python train.py --num_hidden_layers=15 --hidden_size=256 --num_attention_heads=2 --num_key_value_heads=2 --head_dim=128 --intermediate_size=1280 --vocab_size=27391 --hidden_act="tanh_gelu" --norm="layernorm" --norm_place="pre" --norm_eps=1e-05 --positions="learned" --qk_norm=false --attn_scale=0.0884 --bias="all" --tie_word_embeddings=true --parallel_block=false --init="normal" --init_std_qkv=0.0243 --init_std_o=0.00443 --init_std_up=0.0243 --init_std_down=0.00443 --optimizer="muon_variant" --learning_rate=0.00896 --lr_mult_o=2.0 --lr_mult_up=0.725 --beta1=0.93 --lr_head=0.00881 --max_grad_norm=1.0 --warmup_steps=200 --schedule="wsd" --decay_fraction=0.404 --decay_shape="pow" --final_lr_fraction=0.0 --batch_tokens=131072 --max_seq_len=512 --doc_mask=false --z_loss=0.0001 --train_tokens=826200000 --max_steps=6304 --dataset="wikipedia_en"
MLP neurons of a small language model. Each row is named by its layer, matrix (up: input weights) and neuron, and shows model dimensions 192-255. Each number is 50 + 10 x the weight over its row's rms, rounded and kept within 0 to 99.
After each neuron's rows, "fires on" lists the tokens most often at its 100 highest values on Wikipedia text that the model never trained on.

L6.up1008:52 36 50 55 62 41 69 31 59 68 64 57 63 59 47 33 48 71 60 61 66 60 46 40 50 54 64 47 55 62 35 70 50 37 53 58 64 49 49 53 47 50 61 36 57 53 48 45 48 55 39 47 52 42 38 37 48 50 63 52 31 50 46 60
fires on: " ", " until", "0", " since", "1"

L9.up525:53 43 41 51 31 46 45 39 52 52 37 68 58 83 47 43 57 59 61 52 53 43 54 49 45 44 68 43 53 33 32 66 42 43 50 44 50 46 47 70 62 48 46 54 39 50 41 49 57 57 41 56 50 50 40 68 58 45 77 47 56 34 45 64
fires on: "5", " his", "2", "1", "-", "born"

L6.up148:77 45 55 51 42 40 43 54 35 55 41 53 58 46 34 52 44 58 61 54 43 58 48 35 54 28 45 45 71 49 40 50 60 48 54 48 57 55 53 59 41 29 48 52 52 43 35 52 55 58 65 52 34 53 53 51 59 38 50 46 53 62 54 48
fires on: " of", "8", "4", " ", "7", "1"

L5.up222:60 48 60 51 31 55 63 41 36 65 59 51 48 44 61 59 40 54 54 47 50 42 63 41 43 67 32 27 47 51 53 62 51 45 62 38 42 37 40 46 35 60 65 50 42 54 46 51 54 39 36 54 70 61 44 58 49 26 41 38 47 72 42 46
fires on: " from", " at", " born", " in", " From", " into"

L12.up1089:43 41 48 51 35 41 66 49 51 48 40 42 55 45 42 37 49 44 52 32 55 53 45 37 43 42 55 64 47 54 30 67 41 63 46 33 45 55 36 63 55 55 28 48 44 66 54 58 44 64 48 52 45 50 61 48 56 32 49 33 54 59 62 46
fires on: ",", "0", " |", ".", ":"

L11.up738:44 50 44 45 32 46 50 70 55 40 69 49 61 47 41 59 42 57 43 48 54 40 32 43 32 50 54 42 46 50 52 39 58 48 62 45 38 57 47 60 52 75 61 58 23 55 41 46 63 57 60 45 58 35 52 42 34 35 50 63 59 56 52 33
fires on: "2", " S", "1", "0", "9"

L9.up1226:78 58 57 50 48 65 57 50 43 53 69 46 49 50 53 56 31 41 54 52 45 47 61 66 46 45 46 51 45 64 34 63 44 32 40 59 50 61 55 43 51 45 39 62 55 49 51 58 35 31 52 59 56 51 58 48 48 61 59 44 52 54 52 38
fires on: "2", " and", "9", "5", "4", "W"

L5.up757:59 55 69 43 37 45 53 60 49 46 48 62 60 54 67 50 44 68 46 44 65 62 41 62 38 45 50 50 44 48 55 50 57 43 52 39 60 53 40 48 39 57 44 48 40 44 50 54 52 54 47 47 28 65 62 49 53 23 55 52 35 50 55 39
fires on: "4", "0", "6", ",", "2", "1"

L5.up76:57 63 67 48 26 49 40 51 65 51 60 70 67 66 43 60 45 47 52 60 21 51 33 41 42 40 51 46 53 59 34 51 43 50 63 52 45 41 44 53 35 48 60 43 52 39 60 51 34 50 60 63 34 57 47 65 61 67 57 26 52 46 64 57
fires on: "4", "0", "8", "1", "3", "9"

L11.up887:54 47 61 55 48 45 30 60 67 35 41 77 60 48 51 54 39 58 56 65 56 38 44 48 42 45 42 65 49 56 36 31 55 55 51 41 42 61 47 63 53 45 41 60 37 33 47 49 52 37 66 31 49 34 52 49 46 57 60 49 70 55 48 45
fires on: "3", "2", "9", "4", "5", "1"

L12.up73:62 51 69 58 33 48 43 51 49 52 55 41 59 36 52 61 46 40 35 55 46 46 45 54 47 33 45 51 55 53 63 42 41 41 49 35 40 46 33 63 37 50 52 47 37 32 39 55 34 53 49 55 40 54 55 50 51 55 53 47 39 43 47 63
fires on: "2", "3", "4", "8", "7"

L11.up555:50 43 48 47 38 52 44 51 55 68 40 50 47 46 59 58 46 47 60 47 47 56 67 43 53 27 41 66 51 67 57 31 64 54 30 46 49 40 47 37 44 43 57 46 69 38 47 37 49 52 27 35 51 68 68 58 48 54 43 60 62 66 56 56
fires on: "0", "2", " ", "–", "1"

L6.up532:40 54 57 55 44 43 40 41 56 37 47 49 54 57 55 42 66 46 44 57 59 41 44 65 53 61 42 71 48 51 58 44 46 38 46 43 57 51 43 40 32 42 50 47 47 57 49 56 47 57 39 52 47 52 52 58 30 50 58 46 54 15 42 73
fires on: ")\n\n", "\n\n", " mi", " |\n", " |\n\n", " Density"

L11.up600:54 51 55 60 57 53 73 43 47 48 50 54 46 52 64 69 54 53 58 44 56 48 53 67 37 56 58 47 53 60 58 52 55 49 27 52 63 52 36 50 61 44 42 49 40 28 32 61 40 59 30 60 49 42 43 37 40 41 45 69 56 47 67 51
fires on: "9", "0", " code", "1", " MS", "P"

L11.up843:38 45 57 64 45 42 53 38 45 49 39 40 53 52 48 54 47 44 59 50 29 58 46 50 50 56 40 53 52 47 58 57 71 51 41 62 47 47 28 49 57 65 55 37 53 43 46 36 37 40 67 55 80 45 38 58 58 44 39 34 71 69 52 60
fires on: " ", " |", ".", "|", "0", "1"

L12.up252:57 56 58 57 40 58 50 51 56 37 47 58 66 64 59 57 43 69 42 45 27 69 46 46 60 49 54 37 61 52 56 51 46 42 51 52 55 53 22 46 40 50 50 63 44 65 19 46 30 68 48 60 52 57 42 41 53 42 47 62 33 35 44 32
fires on: "7", "8", "5", "6", "9", "4"

L9.up635:60 56 49 49 49 60 60 47 65 41 55 51 43 65 66 67 47 49 41 53 27 60 29 52 28 54 39 45 41 36 52 59 44 51 50 55 48 35 49 44 27 52 66 53 46 67 50 61 54 40 48 47 49 59 47 46 52 30 47 51 24 65 45 67
fires on: "0", " of", " the", " in", " at"

L11.up1042:49 47 43 63 65 60 30 47 38 53 33 61 53 46 44 57 38 38 25 41 34 70 48 50 51 31 40 45 46 45 46 51 59 35 45 63 54 49 53 64 52 57 52 49 46 48 47 48 62 47 34 56 56 57 76 50 52 47 54 60 59 56 44 62
fires on: " ", "2", "0", "8", "5"

L11.up661:35 51 51 55 48 46 56 50 49 46 43 65 40 55 61 61 34 71 39 38 68 61 51 35 52 35 51 33 50 54 47 48 51 47 46 44 43 49 34 63 47 58 42 61 44 41 38 52 48 54 33 58 55 60 53 50 41 47 53 64 46 66 60 45
fires on: "0", "2", "3", "4", "1", "5"

L5.up762:66 20 47 70 55 56 56 43 56 52 50 54 55 54 45 53 49 37 40 35 49 34 57 52 49 67 45 53 45 58 54 66 31 52 52 35 65 39 61 51 44 54 47 41 59 47 67 63 55 48 51 56 60 67 33 47 39 59 51 56 62 49 44 53
fires on: " one", "T", " t", " each"

L11.up462:40 58 54 53 44 49 56 62 44 53 45 62 52 65 54 48 54 57 65 66 46 38 47 56 35 28 65 55 63 62 56 58 55 46 45 27 43 69 34 40 66 56 64 57 57 45 58 46 36 53 43 66 41 71 41 58 59 53 46 64 58 49 55 46
fires on: " (", "0", "5", "|", "9"

L12.up278:32 48 61 60 55 65 39 59 60 59 51 48 41 60 53 47 45 35 44 63 50 56 51 40 51 47 38 49 54 42 42 41 54 36 38 40 56 48 51 53 52 68 46 37 29 54 39 42 38 60 60 55 54 80 54 47 51 29 65 50 60 42 55 38
fires on: ",", " ", " (", "2", ")"

L5.up685:58 43 38 66 41 45 54 43 55 52 49 36 50 43 34 32 36 49 49 47 49 40 31 50 74 55 43 59 56 44 58 67 41 50 54 53 56 46 37 58 54 55 48 45 68 57 45 43 47 48 59 39 36 71 49 33 47 49 55 41 36 48 73 63
fires on: " as", ":", ",", " be", " was"

L6.up777:64 52 45 56 46 38 48 40 50 50 57 41 61 53 41 39 62 70 53 52 59 34 32 50 61 43 55 55 78 59 42 42 51 56 46 52 50 51 53 52 44 38 59 38 56 56 50 61 45 54 64 39 30 64 34 59 54 55 63 30 40 48 48 51
fires on: " to", " of", ":", " ", "1"

L9.up1266:47 54 44 56 44 63 45 36 47 57 57 59 35 37 35 49 45 54 46 52 29 44 37 57 29 48 45 30 40 52 52 59 56 75 63 41 37 50 52 47 29 33 53 36 47 62 50 48 53 48 44 54 55 49 38 52 63 51 60 51 50 61 50 48
fires on: " the", " of", " other"

L12.up1222:52 51 60 67 30 56 50 44 51 71 51 39 67 59 77 52 49 60 54 62 36 38 48 59 44 45 50 48 49 55 41 54 22 50 47 38 58 62 23 46 42 64 46 58 43 53 57 44 41 41 57 59 49 50 33 45 58 57 56 40 52 45 40 61
fires on: "0", "3", "5", "8", "6", "7"

L11.up163:42 64 58 47 42 32 45 44 69 50 54 47 45 58 40 37 40 43 60 47 48 62 43 38 66 58 55 52 29 51 31 48 52 55 48 57 30 38 38 45 45 51 61 39 48 49 37 49 70 61 45 47 67 55 53 55 65 44 69 60 54 46 35 47
fires on: "1", "9"

L9.up30:46 71 76 57 59 39 40 52 51 56 44 65 49 60 32 36 67 35 46 62 47 60 26 53 22 58 71 47 53 50 49 51 46 56 63 50 52 46 58 44 46 51 58 44 55 44 49 58 50 50 32 46 38 65 48 47 40 58 60 52 49 48 61 56
fires on: "1", "9", "8", "3", "7", "2"

L6.up788:46 48 22 55 50 59 50 52 53 46 42 39 58 50 33 55 56 63 40 51 52 58 41 61 59 32 49 68 44 42 44 59 43 55 64 40 61 62 41 46 69 35 53 44 50 38 31 56 54 39 43 35 32 39 41 29 49 38 58 54 51 50 66 38
fires on: ",", " as", ":", ")", " either"

L6.up619:36 33 71 44 64 46 57 48 57 60 48 52 60 50 59 51 73 35 57 33 41 40 49 41 67 40 64 46 50 54 63 59 59 58 47 51 33 40 57 29 51 40 45 44 59 61 38 53 52 31 54 59 27 42 48 31 63 49 52 42 55 53 59 44
fires on: " to", ",", "-", "A", " Type"

L3.up113:64 38 52 56 34 45 40 32 37 56 57 56 51 44 47 49 44 41 54 41 36 46 38 46 45 53 69 54 40 57 57 34 55 42 44 34 69 57 45 66 46 32 58 37 56 58 47 68 22 40 46 27 62 42 42 68 46 49 57 51 64 49 48 50
fires on: "\n\n", ")\n\n", "==\n", " ==\n", " %", " UTC"

L6.up932:49 31 54 58 54 36 27 48 62 41 17 55 62 50 64 43 39 39 49 39 41 55 33 36 42 43 36 51 49 59 42 43 55 55 53 72 45 65 51 41 52 33 56 59 64 57 40 59 44 55 40 21 43 44 69 54 61 64 58 45 56 50 57 51
fires on: " of", "0", "s", "4", " with", "1"

L5.up745:51 47 39 42 41 65 45 45 59 36 47 73 59 57 48 56 65 60 47 47 56 40 48 56 48 40 36 55 42 47 48 54 52 47 37 43 51 43 31 50 34 54 41 50 49 67 48 50 42 62 47 48 51 62 56 60 43 46 26 43 62 42 42 78
fires on: " of", " mi", "\n\n", " Gold", " jump", " B"

L6.up554:31 47 63 49 65 79 42 50 24 66 38 51 50 38 51 51 42 57 51 56 49 27 34 63 46 66 39 61 49 41 46 53 52 45 43 48 55 47 54 47 52 51 50 43 67 48 54 45 46 66 33 36 51 52 55 53 51 41 41 49 61 54 49 62
fires on: " |", ")", ".", "|", " they", " ("

L11.up873:57 45 54 50 31 59 76 55 34 58 44 56 57 52 56 52 54 48 48 24 50 55 38 51 61 44 47 56 57 50 45 21 49 42 56 46 45 44 58 53 41 45 56 32 54 58 66 62 50 51 44 42 63 63 39 43 51 32 42 50 62 55 47 50
fires on: " ", "–", " (", " |", "\n", " |\n"

L6.up336:50 62 53 49 47 60 48 52 46 45 47 43 52 53 68 40 64 49 52 42 66 44 45 67 32 50 41 55 36 43 55 31 46 74 35 40 61 37 61 63 42 57 66 67 62 47 48 55 66 64 31 60 53 46 44 50 60 41 54 54 74 59 48 34
fires on: " of"

L3.up1010:45 50 58 70 35 37 41 41 50 33 35 44 33 50 58 61 49 49 53 52 24 50 66 32 53 49 51 54 44 64 62 27 59 46 46 48 41 65 54 42 42 42 53 57 40 63 31 50 46 45 32 40 48 59 65 54 60 63 56 56 57 42 54 47
fires on: "born", " |", " singles", " running", " females", " politician"

L9.up391:52 57 54 45 47 43 43 57 48 46 44 61 53 61 52 42 30 49 59 28 40 55 50 52 37 58 36 60 36 58 45 53 47 46 22 37 51 50 48 41 58 53 50 47 32 50 45 50 58 43 33 61 67 72 52 60 70 46 65 44 53 58 56 52
fires on: "1", ".", "6", "2", "3"

L12.up903:58 58 57 45 39 53 56 48 52 55 40 48 61 37 16 67 46 35 55 58 70 64 67 55 47 33 51 44 62 42 38 61 63 46 45 75 56 39 62 54 37 48 28 55 50 51 49 43 53 58 57 48 46 46 45 45 58 55 47 47 37 44 58 50
fires on: "9", "8", "7", "5", "6", "4"

L3.up696:54 60 42 45 34 44 47 22 57 40 43 59 61 69 56 59 47 48 50 34 52 60 68 40 30 53 58 47 62 64 50 49 46 62 45 35 26 57 46 51 45 43 57 55 49 54 44 35 64 34 49 46 65 52 41 52 59 60 46 55 40 35 47 37
fires on: "\"", " running", " silver", ":", "”", " colours"

L9.up961:39 50 59 59 66 51 57 45 51 38 41 68 50 67 35 65 56 65 52 55 68 38 66 54 42 38 61 40 41 60 52 48 58 28 46 44 50 58 53 48 40 52 48 68 35 49 36 48 48 56 55 41 67 54 64 33 44 31 46 50 50 45 41 50
fires on: "9", " a", "0", " an", "5", ")"

L5.up855:68 33 54 61 42 60 56 54 51 51 42 35 40 44 48 50 67 43 51 40 63 38 44 58 48 60 53 42 42 40 41 60 35 55 42 42 50 65 50 68 41 55 56 40 62 44 40 46 36 45 51 58 54 63 52 70 39 44 67 63 56 50 59 39
fires on: " this", " one", " each", " which", " that", " This"

L11.up598:50 39 42 53 54 71 64 38 46 63 35 42 61 68 52 34 51 56 58 32 51 50 40 50 48 51 22 35 59 48 42 42 68 41 52 53 48 55 35 60 44 46 53 52 62 71 47 60 46 34 39 42 62 51 47 46 43 46 60 51 53 58 42 55
fires on: " "

L11.up991:54 53 44 41 52 37 53 60 76 25 58 55 54 40 44 64 50 38 42 57 55 51 57 46 48 55 79 48 41 42 38 61 55 38 32 46 35 43 44 55 61 57 54 36 48 46 44 43 40 53 46 50 73 71 44 49 56 54 48 70 48 64 51 47
fires on: "1", "9", " ", " ("

L11.up348:36 36 69 54 50 34 54 37 49 49 55 60 50 45 64 70 43 49 66 30 63 56 42 40 44 60 45 50 41 57 63 33 22 47 65 50 60 66 45 56 44 43 68 53 53 68 31 59 55 43 56 49 39 50 56 36 61 42 45 52 29 37 68 46
fires on: "-", " the", "0", " in", ":", " at"

L3.up211:49 48 47 39 48 30 53 53 53 48 36 47 44 48 52 67 40 48 45 41 45 53 39 44 36 37 69 52 39 62 72 55 45 30 23 55 51 57 45 41 53 57 32 47 51 51 42 65 52 49 59 55 53 20 30 46 36 36 62 51 64 41 62 61
fires on: " |\n", " *", "\n", " eldest"

L9.up607:60 49 39 50 49 36 54 44 40 55 56 44 47 23 48 73 64 62 61 45 47 48 49 49 46 41 79 45 33 44 67 50 53 31 54 61 60 75 43 36 63 59 58 41 52 48 26 60 46 55 50 49 59 54 45 42 48 50 63 37 41 50 47 48
fires on: " ", " |\n", "1", " |", "\n", " none"

L9.up1097:36 32 42 62 57 55 55 61 43 49 36 50 51 60 45 61 58 62 36 41 53 47 35 51 47 53 37 47 62 36 53 41 51 69 52 57 64 52 36 43 47 57 59 31 59 60 54 65 38 58 46 57 58 60 41 43 67 53 44 44 42 46 40 72
fires on: " ", "2", " (", "9", " of", "1"

L5.up175:46 44 41 76 39 36 29 31 59 51 60 44 49 51 50 55 32 63 47 64 49 41 57 46 50 57 29 54 62 42 61 55 60 54 32 52 47 58 45 63 49 52 44 47 29 50 33 44 57 52 54 53 44 34 53 45 44 56 36 60 69 48 52 42
fires on: "0", " that", "1", "3", ":", ","

L6.up799:52 68 68 56 44 35 46 61 52 51 57 32 54 44 44 47 54 25 43 50 31 36 62 39 68 33 52 46 49 43 51 60 70 51 35 44 37 49 56 61 65 47 51 51 40 49 49 39 40 63 65 32 50 55 46 62 53 44 53 65 65 41 41 58
fires on: " |", "ag", " U", "w", " "

L5.up1037:48 49 46 73 48 60 54 61 46 43 45 65 52 55 77 43 43 55 40 44 46 39 48 60 51 39 53 37 44 43 44 46 46 55 51 37 53 66 33 52 54 41 61 60 48 48 38 49 62 45 42 55 55 72 44 59 44 35 45 55 39 63 63 40
fires on: " and", "0", "4"

L9.up246:74 50 63 49 51 51 40 51 49 53 60 54 49 43 50 40 55 47 50 31 50 51 55 62 66 37 46 56 49 66 41 50 63 49 36 56 30 71 71 49 83 49 56 40 49 42 46 60 55 33 39 55 25 55 45 41 52 37 60 40 65 51 71 58
fires on: " and", ",", ".", " to", " \"", "'"

L11.up715:55 52 47 64 57 56 41 58 53 51 30 47 61 55 55 33 63 39 47 67 76 32 57 51 42 25 48 58 47 40 51 62 62 71 25 33 60 59 58 46 49 37 54 30 36 53 28 56 55 61 50 56 52 43 53 55 53 36 50 50 35 35 52 42
fires on: " ", "1", "9"

L12.up241:28 59 71 42 49 63 31 58 70 65 58 46 36 47 35 59 50 39 30 41 29 48 51 60 45 40 58 63 43 42 52 50 45 55 47 43 42 68 68 56 60 51 70 36 44 57 40 37 61 52 68 55 72 52 45 48 47 39 61 53 61 42 50 47
fires on: " ", " debut", " n"

L9.up832:37 43 44 55 43 57 41 35 51 55 49 45 42 51 67 52 40 34 56 48 33 45 52 37 66 44 49 48 50 63 58 56 60 37 60 46 38 65 60 55 44 48 44 51 37 58 52 62 46 30 44 44 54 57 40 60 42 64 41 52 68 50 48 38
fires on: " |", " Goals", ","

L9.up865:66 59 55 43 68 48 58 51 57 60 23 58 52 51 43 57 63 42 58 39 47 52 46 50 51 40 48 47 57 57 57 57 62 48 41 44 51 46 59 29 51 56 53 61 47 61 27 64 61 44 39 41 38 53 63 46 63 56 45 34 62 47 67 55
fires on: " as", " with", " of", " by", "with"

L5.up716:34 58 63 52 38 74 68 42 38 60 47 29 52 60 45 64 47 65 42 56 50 52 61 48 46 51 49 59 47 44 39 70 52 36 47 35 55 56 32 50 52 55 50 44 36 57 49 43 47 61 34 54 63 54 56 49 57 34 32 32 65 65 50 55
fires on: ".", "ut", "″W", "″E", " |"

L9.up148:41 51 62 57 28 53 48 42 34 48 70 49 60 50 59 51 50 61 35 69 44 47 32 59 46 55 59 47 51 25 42 74 55 58 44 37 68 58 48 29 55 55 38 41 47 62 45 43 47 75 46 53 45 45 34 48 62 48 72 56 58 61 54 32
fires on: "7", "8", ".", " Cl", "6", "9"

L6.up997:58 45 43 61 53 52 62 34 52 33 52 52 63 38 50 42 45 58 35 33 66 65 68 46 68 36 77 59 63 60 40 40 62 71 49 62 51 37 48 46 52 40 62 31 48 56 52 54 47 58 58 43 39 40 40 46 70 59 53 45 61 44 49 41
fires on: " to", " of", ":"

L12.up1203:59 50 52 44 42 52 50 57 72 69 48 45 46 38 41 44 58 51 50 39 64 60 70 70 54 48 58 51 40 55 48 35 65 58 31 49 40 63 41 37 49 58 45 33 53 21 50 51 55 69 41 50 52 50 53 55 48 30 59 43 46 39 45 56
fires on: " ", " (", "–"

L9.up405:37 50 54 47 56 49 56 63 47 48 59 53 60 58 44 49 35 42 34 51 57 62 52 73 46 48 46 48 34 47 47 39 57 51 71 56 44 47 64 61 42 58 39 55 45 48 38 36 59 41 58 55 43 48 37 51 59 47 60 41 54 41 46 62
fires on: " |", "2", "1", "0", " ", "3"

L3.up644:60 51 55 43 47 39 68 40 52 58 53 54 46 76 88 54 58 19 42 40 57 55 59 56 45 38 35 43 59 74 36 69 40 61 49 50 50 60 53 52 59 47 44 39 38 63 43 46 54 36 32 48 60 59 39 34 49 45 26 49 55 55 43 48
fires on: "\"", " may", "”"

L3.up406:35 57 49 36 54 43 65 54 61 53 66 63 44 56 49 51 46 35 49 35 41 56 54 56 49 47 34 39 43 44 64 50 63 36 45 34 42 64 49 47 63 56 57 53 49 66 47 48 72 55 41 56 57 54 47 33 54 34 46 47 60 50 55 34
fires on: " H", "l", " N", " eldest", " R"

L11.up233:46 61 47 47 53 55 58 47 48 37 35 49 64 67 42 47 37 54 59 50 40 44 38 63 39 35 38 48 53 49 67 29 46 57 44 60 43 55 57 58 24 62 46 51 51 56 50 56 57 45 40 42 55 60 54 44 47 56 42 56 64 57 42 51
fires on: " ", "'", " (", " of", "-"

L3.up1061:60 36 44 61 31 58 48 44 49 47 51 44 54 36 58 31 58 40 66 54 52 34 46 40 66 54 58 49 39 56 53 41 37 44 32 62 57 45 49 45 48 29 54 51 60 60 50 54 49 50 47 42 60 56 50 50 27 48 44 46 62 62 47 61
fires on: "==\n", " ==\n", "===\n", "|---|---|---|\n", "===\n\n"

L12.up78:45 59 55 43 40 59 32 64 52 66 63 57 62 61 56 34 36 43 80 26 61 47 50 42 54 36 60 48 42 38 47 62 57 58 49 53 47 58 45 34 44 42 51 45 40 47 55 47 40 53 59 65 70 42 46 45 68 45 54 64 52 55 45 43
fires on: "8", "9", "5", " Bar", "4", "0"

L11.up1:54 44 40 68 55 45 46 66 67 37 43 44 64 46 51 53 36 48 44 39 52 56 50 54 44 37 50 29 40 61 30 35 60 54 57 40 37 46 46 47 29 47 53 52 47 48 44 51 44 55 44 43 41 37 39 66 53 21 64 63 53 42 50 53
fires on: " ", "0", "3", "9"

L12.up481:29 56 73 38 33 46 41 40 55 48 46 36 51 47 57 70 48 55 60 49 44 30 57 51 49 35 52 57 56 47 55 56 71 57 51 31 39 67 55 50 37 55 69 55 54 70 46 34 59 61 63 40 61 38 35 65 56 52 72 40 58 38 58 41
fires on: ".", "1", ",", " ", "9"

L11.up327:54 59 48 43 42 55 63 69 37 70 64 64 41 51 36 57 42 48 63 56 53 50 63 76 53 39 53 59 61 55 54 47 50 54 21 56 41 79 38 39 53 64 38 51 52 56 53 60 53 47 40 44 36 55 36 54 72 65 56 62 37 72 43 27
fires on: "9", "0", "1", "2", "3"

L12.up1069:66 45 63 50 35 31 32 52 54 59 49 52 55 69 50 61 52 65 57 41 51 59 52 43 51 69 67 49 61 69 56 45 49 39 58 48 45 60 45 48 41 38 41 48 37 58 30 48 53 60 52 60 37 36 44 25 50 39 41 45 67 42 54 46
fires on: "\n\n", "1", ".", "-", ":", ")\n\n"

L11.up416:63 57 54 63 52 43 49 55 48 76 45 47 59 32 58 36 53 57 28 67 43 65 65 65 36 30 61 56 35 39 35 57 37 55 30 47 51 57 32 29 47 58 39 66 36 49 53 58 54 56 51 52 43 55 37 47 60 57 51 63 42 56 43 61
fires on: "8", "0", "2", "7", "le", "E"

L11.up763:60 32 40 56 58 44 44 48 44 53 74 59 34 75 53 48 45 38 61 40 56 56 38 56 70 45 49 61 41 75 50 31 59 45 43 66 42 51 32 37 60 50 39 58 55 39 60 38 44 50 30 41 52 72 47 63 54 37 51 42 66 42 46 54
fires on: " ", "1", ".", "2"

L11.up1250:55 57 44 64 39 49 53 47 42 54 41 49 61 47 68 54 61 42 38 50 30 42 62 54 38 39 61 54 40 47 34 40 41 65 32 41 65 37 42 56 36 65 65 54 58 64 45 54 56 63 44 51 46 55 72 67 48 37 47 34 58 40 48 41
fires on: " |", "Ha", " Prince", " of"

L11.up383:38 58 34 48 55 46 52 56 39 59 52 59 36 53 50 70 46 52 57 39 49 54 50 68 52 56 51 58 53 30 43 37 67 42 33 38 62 60 53 39 66 51 40 53 43 48 51 58 54 53 29 49 45 46 63 51 43 37 44 49 46 50 33 40
fires on: "0", "2"

L11.up454:66 40 56 45 50 43 62 59 57 47 58 33 71 46 43 55 63 55 70 58 54 60 52 48 60 59 60 42 55 51 58 64 55 38 76 48 49 45 51 66 45 33 45 36 65 55 41 35 47 40 65 50 66 69 42 58 48 53 38 54 42 45 55 34
fires on: "0", " the", "th"

L9.up732:57 47 41 57 50 49 62 43 55 47 59 39 54 35 44 62 45 33 57 54 32 47 55 26 49 61 37 50 41 46 48 78 53 39 41 25 45 59 37 63 58 84 51 46 43 47 54 54 60 38 52 60 63 30 47 60 38 44 44 53 56 65 57 49
fires on: ".", " %", " of", " |\n", " Total", "0"

L9.up488:31 37 67 63 62 58 39 71 56 60 55 58 46 68 31 41 56 43 44 42 46 20 73 53 41 57 68 36 45 44 51 37 56 48 55 36 63 62 62 49 43 65 68 32 47 58 49 49 49 40 67 43 39 40 59 53 47 48 43 34 47 59 41 62
fires on: " ", " b", "9", " M", " m", " c"

L6.up261:41 53 46 49 35 27 56 55 70 53 42 54 40 48 43 40 48 54 65 49 37 57 38 43 40 50 71 62 39 37 59 46 41 50 45 36 64 54 75 57 58 55 39 58 40 52 58 51 43 42 58 47 51 36 53 44 53 39 57 64 55 42 62 65
fires on: " |", ".\n\n", " |\n", " Website", " eldest", " |\n\n"

L5.up1244:61 50 73 52 43 52 52 47 55 47 81 58 60 48 43 68 49 61 43 60 18 62 35 41 43 40 39 64 54 56 41 59 33 38 58 63 50 58 44 51 35 35 77 73 45 39 47 37 53 41 56 45 30 60 57 58 61 55 58 43 61 38 65 57
fires on: "0", "4", "2", "7", "1", "6"

L9.up1015:60 55 52 44 42 54 51 43 34 65 29 58 61 55 52 50 51 47 36 46 54 53 52 53 40 32 47 56 56 24 40 72 55 48 53 64 63 51 62 63 54 38 49 48 49 48 53 60 60 60 44 40 49 53 47 53 44 29 35 50 45 32 37 50
fires on: "1", " of", "8", "2", "9", " a"